config = dict(
    hidden_size=896,
    head_dim=64,
    vocab_size=16384,
    norm='rmsnorm',
    norm_place='pre',
    rope_theta=100000.0,
    init='uniform',
    decay_shape='linear',
    max_seq_len=1024,
    doc_mask=True,
)
MLP neurons of a small language model. Each row is named by its layer, matrix (down: output weights) and neuron, and shows model dimensions 693-788. Each number is 128 + 24 x the weight over its row's rms, rounded and kept within 0 to 255. Numbers have three digits each. A neuron's up and down rows have the sign that makes its largest values positive.
A block is one neuron, or neurons of one layer that tend to fire together. After each block is what it responds to, as a language model described it from the Wikipedia text at the highest values.

L2.down3491:108130134150141074132097130133109145092123184177170118143120127143157072122151157148153112143154131154111130099103118101132135107136126147142114114161144107075132135111123092090138156175142174140135113156142161139101114114117151157146155126108132156123129121137155142133128161163148134150
Table score digits. Small single digits, mostly 0, in sports statistics tables and match scores, usually a cell after a pipe or the number after a dash (4–0, 6–2, 9–0).

L3.down562:102110112151148152146114132119081116137136162082112177091143118096122136158137124182170138085168107143123106104079160175148105123138107130094114161125125198130151124135098138090141129107129154171135091183122142115117115105137123088092146116168120145119113111129100112143131089139130159135
L3.down927:158106125140131110131092116154138111111123095118117127092055115167111133081156119111113127101133086122136116135159133171122128122138165146154156177111116096118124128131121140150164124131152136167089129129125148136125153158206107107143174166110136137125101117137112160139115099145160111155
L3.down1370:130146141154108162152111102070138116136120140079129163119125111116130136135105165122147100123130131104110121139136169112150137114140115102088118123159098071167143157147115111114139110127149153150152136126153135163132159091121157137139139136138108080131136107120113086083166173126112128101
L3.down1387:102124127188144135144135135163127117166112120146140145126123081121132151134113132162141118107163170120159106101110105095115131125107164136165118114093128087124156109115151135145151150118166158144108128113115065140119163142110137174155134171121165115152149136133090102126139116171113097129
L3.down1397:144112106112137220142142155150155175150130109140117086164105139099123137143132154133107152167168116102143135089197183136100140097120105126137081095121174088102139093148116073159145144135158148136105148097157129154136094120114106130126143137123120156122147161107129161141132123130124107086
L3.down1473:119151124126121140149111107118176153086115128135095146094123119133142157187136131117132176116112123085135091150091138109120116129114112105154166126145136121147087096088078063122136134109135099109187081105119108135078140131112079173134124086137196125157125156121152135119142116161071169177
L3.down1940:100114159133168141130119164138152118116097163132102155125123156151109124149093127127122136154144106176078124132110121145115133116129130104166141075146166145159106130168120159128126128091142078131131157076108124125126123131120083079097144124128131150135072116139097162118115129141133131123
L3.down2105:137131131123099112116136099166139100118114141124102163129152173108167148113048129098136122104136138099168144121069086115119127135137120145148119141126118083125115170097165091144111123106147133107182081134111149120110133162163176119110114113117132158148100109093137094160093162167110113108
L3.down2109:117093139071140133115120155135137153130141141158087145099149140104119127133102114139147111141101117161126128111128143133111105112172117123124139095118107135106130157129148086101142162125175122142121125122178104106132104181166130107165153137129117106146095153100131171183165142114140143162
L3.down2153:115138107119161214128178130118139118128139108116143129187162137148147120157107119092143147162130088116164120160162164146146162088136122130084114141144102113162139112143140166145096126133185118086103101087166098149167134148086084128130110118054116118114138141117129134159109151103119117112
L3.down2471:097136102070112157128114069144097117102106191112125133126123118131115103136133127131133115152131164112128115112106167143160127136145122124154124109136077128096121109104095113113133110165117145104095161158109159135130141141128109142138165118153071111135175093137092126101139143152100144156
L3.down2567:133111132126098082108134126139162104083110131150140140170153153126129110189135149136085111131126160147110094142124144096105124123165146108177111083129183111163112093116142119127105129121194071140158152184151135136142127114167148126115178132128123120154133084166155118143121159163171094148
L3.down2794:133164126132116109100132101125167140155113115132105087087131161136187067109130131096113087142132149152083120162135116151109137135139146123116163140117119142070103143122143140142103158131128149114139135158174119143142173133142122136091155152146124116182156137111142123147156098124100144127
L3.down3266:093094111125129158104124124119129134124111142114103165150102124104137177148093112101182096132112139134138121120110159131086150156155129109124117108119129081171167122161106139112146096137137079151112106099158100130103104119122130108129142125108131099118159117166122179128148138079092113090
L3.down4415:171121106117082166142171141137100166144124164132138104098138116119140119114133146153109114149142144135116109112129100180148131163125130095136137148144143140059141117132160143092183139149113167093131114146134105190162107179109100082125138162153113096120119073097086194149131141142109131119
L3.down4970:137135127131072079160106135099167095111128112128103165190158133138140158143136140142115132108173169134116177123105154113148128087129117131136132095108067102113180133137128105154130177126102125127100137130108111143106134082108142136110149145110155170137145088165124139081096106148108143114
Mid-word subword pieces. Second or middle word-piece tokens following a short opening piece such as Ab, Ad, Am or al, mostly in foreign names and rare words (Bed-ou-in, Ab-der-razak, Ol-opat-ad-ine).

L4.down1218:094176107097133141127138147123095114140113158123097092137143163146105131130160116105107097106133126088100143113094165113114129117126107107141118136131140111093140114131139084171088126107145125181143121149101169153097133097155134133109163130128113092163120127169122151086128142121139154084
L4.down2749:117142110152165100152120126113115133146133123107138106147127145152131148130139175119119124100182130111131141113130141185122102178136087126138099141124111098176157105114142124118158134149170120098137139111136102125182118123148123151157127185168160105196131149119140138091119154172122073113
L4.down4462:113099162128154137146140126119137113102120127152146136129089161125127172131095106119123128161124136137096107134144174143104114122169128142132147108185109113165136186127158142127124124111134105129128146146128152121127157124120151098152160138140131077139167113130138126099122150136065085175
L4.down4843:114105112117141188150121155142136152134072109137129125139118087141141112083094162081098120097055129171126138159123147124130098170138058109097137151091125119124172170111138104114131122080119104114121101166108145122180113101145169132132100128124173121117118152106134103112155137130108158095
Foreign personal-name fragments. Word-piece tokens inside non-English personal and place names, mostly Arabic, Persian, Indian and Turkish ones, as in Yah-ya, Hab-ib-ollah, Umayy-ad, Ab-idjan; also a few pieces of ordinary words such as habit-ats and al-titude.

L2.down2936:098129133111103075126083139197144147068100096153102133135143129134096129149121124116157128149124099153119152135123104161127115113139139107136093109134200107153140139122118167106168061111131135138136157151128107113105142110132144108121158105124155123093101112098115105156134122131152173166
Word-final subword pieces. Closing subword piece of a multi-token word, mostly foreign names and terms in lists or tables, e.g. Ragh-av, Prisc-illa, Colquh-oun.

L4.down1232:167124161183101072143145186115176163123109130148131155142112107123118121136129130118135084119126154134137102087129135136111133150150167134129104112159118111114134094142159118107115095093140110149106116129125112083121087123142150078132169141121133124120141168119127159107130106133146134113
L4.down3032:142091154128137134135116126106105141103130142096130200162100126101156137148113070108119089139112127168113118121120093097100129139142092144143122123139101127111129135131138143124143116159102102148108127154101129169114146174148125095132132149141175156073114120088157148150112095144108105102
L4.down3839:112113111136140104106117135131087129164107128140160116081117126145122129181112100168157105114155049149133129155098144130165095120108130150127103118128101121117130141158104106144103123164133150168124125117110102090156128159101091175107147114139123147106132099114159138154114155121113158137
L4.down4914:109122134143122059101131160188144153105116091154189140144110143135176128138137126150132172114133121095121120081102093118134108106091156092119145137132140129147105081117072125109110089106101155139137156130141077145122191143115156148100176156122138110151123141145161178094124140105128139111
Sports table count cells. Small numbers (1, 2) in middle columns of pipe-delimited sports standings, medal, or squad tables, like "| 2 | 1 | 4"; occasionally mid-word pieces in prose.

L4.down1801:106169146156058162153162122115154119131144158124133156105108113126121154132119133147131130139169134117154104126136122101108138154155081107136154119121079152087110121147105122128091101119128163105142116213107120120138063096128102144166136139158124178114135161120123127081151158117095131122
L4.down2616:128144156127125071139077109130137111140101103145121127152159117140105131095171155143140148100158138152122092119146103093134163124106164131093108131144102079161124112129106178152152121158133163141158128143126111097121140100131155104107118152110109089090109111127124150136124124132165101127
L4.down2855:151109137109146094160093103165080141137175138140136119187125112105111159135145109105101127168156127168142112110112116089139136123119086090083117134107105155128148161096086091095128094153130151114122187123118153121117135098187138123113116119130156112115138116144112118132133103146160089103
L4.down4426:121152131145170110085087139113147128087140146136112165092104103091107104147110136138126161147126125156157130115111138097112126107121167136141110097145133190164134121147156188111103128132128106163150084149144067087148105120134163141133148138131162118110144151126128086174126094131139082110
Mid-name word fragments. Middle pieces of multi-token proper names, mostly Arabic or Turkish names in sports and election tables (Ab-der-razak, Dem-ir, Ud-din), plus table pipes and initials.

L2.down3597:148116133125149141113082166128120115067103135142090119160099150133115130140158137112108145104127099135110118107123143159144133162121131158127126171106104118128107131128146128147181127142139122133098137121135102112109094077102120109085118115107087119131110119104137136121107137131102161159
Mid-word name fragments. Middle subword pieces inside rare, multi-token words, mostly foreign or unusual proper names, such as Ris-k-ie, Lap-ent-ti, Bed-ou-in, and the ent in ornamentation.

L3.down45:131123130101116113121104146095121145097107122108167137160105139128115119161119141119141089154093137109137115141143128134118132094135076141163146126140114116164149129097119140164124104119094133141167102164108140164152130141148180116176103129148154103166144142151124116150137105113125115163
L3.down545:168111106119071079137113152145127158150122146109097151147145136131136139140141168102132159134134120154112161121113183176129130142102147095127136130153140127152106157102152103176131135109139099128116079155143130143101129129142148093107129161123124129135182136153103139112133130117127138139
L3.down1162:113137125139154083122119153128132139146114148120054104150146129102127148156176116158107131090136153119127136096094125151110143121106127144076130116143133128132101117113109069124120111156092131097116151137151104139133148155103167115110130130119091126166146134116145117096132172148152146134
L3.down1469:100136132122191152109131156150128094150145100145128163141101095118124129082111093115111147093136109125102130096109089114101143101097133135112142111136128109182154139122147104115141128122065117141113113072183119094123105167121177110128081162124138092138117091121124137082158099081113116155
L3.down1688:123125106154119074148136088112126071121117079106122105122161098142132133131102087104135167123121179202121128140133142122101139096148162121150082152111124124088125093127119141103142116131144123125077144119113104125135162118138116106076136131134105151119119106128140205086104150152136097146
L3.down1791:099117123128131138115103154128118141089145100165133129170129147123126112103098119109185140070142126099134139127105120155125078138108134088118136136121134109180137130149123165135140098101124141107172146134170145148155069161203094105149158161100149098146128107137104108137132142120140118140
L3.down2224:107115142097064117127083133147118113132161128136106123110096128157106129140149112111180116087116127126116089111079131151108106137208098128112132175145130179134131135177144069140136114112148164164113127117113132131151130138142156107143111120135141098142180148119120145163135110129151072134
L3.down2342:084116135130147000115129141153146117123115160099118148154144116113126093106130147117126105129114173136152123122164118106128166153182119146086113113134123110148088092147130113188097152126116150129107145116122103110120169127074144122156073117121132142124158117159174131105106106150118129116
L3.down2386:147164090120126139130124099111102164127148125158159117144111173149141136115095166107123126159180146128135170174090124130100099157127125141198125127162094149114126112121109103071094106108159155086190095126144124049118132078137146127123131121136096128127103137102136136155143144114119190114
L3.down2695:121146118141097056080138159135126129158144138149130147130120124135104153144130116141111144114157187106119129161083098114120120104151060145138104106151125084135153092115127161115095119157130189106101117147144112141164156129107088142112118185115148139126137089115129107114119168128112123119
L3.down2816:103160140122125050096134115132147155088103148157124117142130118125133169145134149141142111118135162100109124160133143112132158110122169152129095157156097120123093114158141194122098163148115140106114129135118128157132129056108153122139114124136131095123203129128138106111123147118130128160
L3.down3765:123179110167153124127145126095103156099124132106120157129151141127152108133122121125104129122142145109130088110168151120117153182126158111141116118118128139146143097153137153140141109114150112154114135157137127142170133060151137143154124118155141123157139131118176169103138094113098147120
L3.down4203:122123107111124181135115121088153142130143105104174103153131083088155152141113094121098155114137143162096117123149157107120123137114099148164130134109140130157136108157097073154132117139075128106133088135153083100131102135152166127124116141116099162099124131133119127144138106125130142151
L3.down4524:088159111120089175089118090134127158149103088075130075135149155173147099123126132163091148123178098089135094131112135125172129108090120121105112172162088097077108164121115105111135115193152089118147079138142148139163141088135164121093137117175121157127139170146142127096103133124151171094
L3.down5035:141147187092108113150113156140130129094116145145143122149140124125109135127095106134128101117181132127137121142102099078132141151112124097116145047130103121102078148137156125122103128152127138099109135137115135177113130127113132116142172127144082113111105119180168092169125144101163102097
L3.down5309:165084140110125131092111144108102171110139124155148126115133150110134125168099104104164104138143152106114122088131118130111148137106087105153075122142101133155115102143112115102167120154103130138142079199146114095167141126114148131127166141139124125158143135127166126132100116118145104112
Small numbers in stat tables. Single-digit counts (0–6) in the middle columns of sports standings, medal tables and squad statistics, e.g. "| 2 |", "| 0 |", plus semicolon-separated election tallies.

L3.down595:109104153107118040122168114152135128151155151130115129096169160092149106088125143134135165155082128131115156102135127163060173146154113128105094161106097085165140156140130100143189143112155138116144163150140126124131117142124154181121138131131133101144150100127105135153135106136128154093
L3.down868:140171152142129057142147113100113126146119108170154091125130147137150122160131139111140117180138156105128177126100145118135089135146155154114172105152081101109153128098140126125125121098148111069145140126125127101166138117137148091118180104142130102146112125118147152131085181110135167075
L3.down947:102175141158113065122129158122106134120133173129101109120148136139208130147116115150136120162100117122133140150109081115121142132125088163122154127103133121113117112147098082128114115117189098153135123109096080125177124171098149165125143113085093109145096098130112187144140104097145141132
L3.down1122:115117115106174075131094147084152109102155092134109116166130122133143123115106176121120155155118102106116152086093168126095149119144121152077134095161118104140140142159134081115154166165126141125144135103164153085135122150136135100127139104148136094137108123120165097090129139152142174104
L3.down1521:088186082131175016105128145149155144126113135134135126106155150105148144131157181103143135096133162108130123127143156182091114099155102161120132133132113134162117129138174112127143124151113112099130112133113138109135098158149124102119142177120135124142147079129157134116121118120152187131
L3.down2227:121161129138129078129111145150119139155112148149132119100083139096177122125132124132145109117126098128126105119143162156083160176149101126135108139145123122164126140134144110140104161132131100132101115103123107130135118114137146107086155155086125118141112109145130150115166099131132112133
L3.down2433:136123116175133127102132155128115118118157158093158117172161135088129086133126149128126155133161126122111169132122150139129107125163154179116143130183114082154151096124128189126132141163129151116150144118129137152183080112105154159090166143130115127152143121118124111114115140135159159121
L3.down2736:106129150094154134076131156145122152118139089141131111143132122161166131107106159120073158073126115130099096148097115171127151127157115140105149161118107124107139106130171117116149095095126083109155125162120096140136140120138126132155155093085085126128099089090117122165141183147127166100
L3.down3335:139172150152064076121137114111091150117140133105157081157154116130133093122115139140176102099125084141140110124138174093167111151147116139125156119111128113135106152121102113131126089148107158175169140131083177099176157166132122124132120139135131145118158148127127100134135132108079164094
L3.down3808:113118163180117126121121129135119122139132152136108104100140163162129112141107155135091157116097121135084114144132128088145130135137106133134103086177096154176141136122131130124142086131166125105146114122141108113124143139149130111110163161114146133116154116117156141153125123147113145111
L3.down3860:153108109173128070144106094139154117137150100161100137122161116124095128148153126150113136097169137142120165132136100137098098103171138139170092109135141099096107140116127114145121106134090137157121162092142181103135183132142152136107092136125142127079091112113105127138141102173175128091
L3.down3899:169107123110122036112106109132161152152140066136137131153119141120117165105119110137141129139130148124137153140147146150127130141112136096085144141119086122127123121140136116160133133133133133104134137120134141140147144115163144121107113126125143148109119141090148167124109128137157141102
L3.down4545:121171112138132119124172099118118071111068056102088164144107112151152151153118128121102106098117118154074117115126112139128144123140124109143111146124139163165095139162132137108115118135132102118126123153167129158153106175136147138146156147116114135145139106131149124069164135142140153132
L3.down4620:121167132145156014126135104121137154128122120126142141135107146189130121138097154172151124113164099134098131108148122108140106089163151167117186141125169156087140101122156113132097102080117136125159153122143134099146127143108103125120185104109121149114173151147128173137120151103101113127
L3.down5038:101141101136166000118117158095173127180109122139091130176110121111154106137166130114116154131147117128090092126105152108119135134160178127135135099121130129129115108136176120195139133120135140157160142103156121103117101140153114134115147146113132107147170108153113094086141158098111151078
L3.down5213:135140123110111082131139059155139144139052155131131096096104132092116128105129137140123132142137080122135170171124072149137149112161113114129131126114119097129139117121121132143119144125088147134139152146114141124110171167130080106083133128121160133107123118126107128123131114105101146139
Non-English name fragments. Word pieces finishing or continuing non-English proper names, mostly Indian given names (Rah-ul, Ash-ok, Kish-ore), also Azerbaijani, Turkish and Arabic names and place names.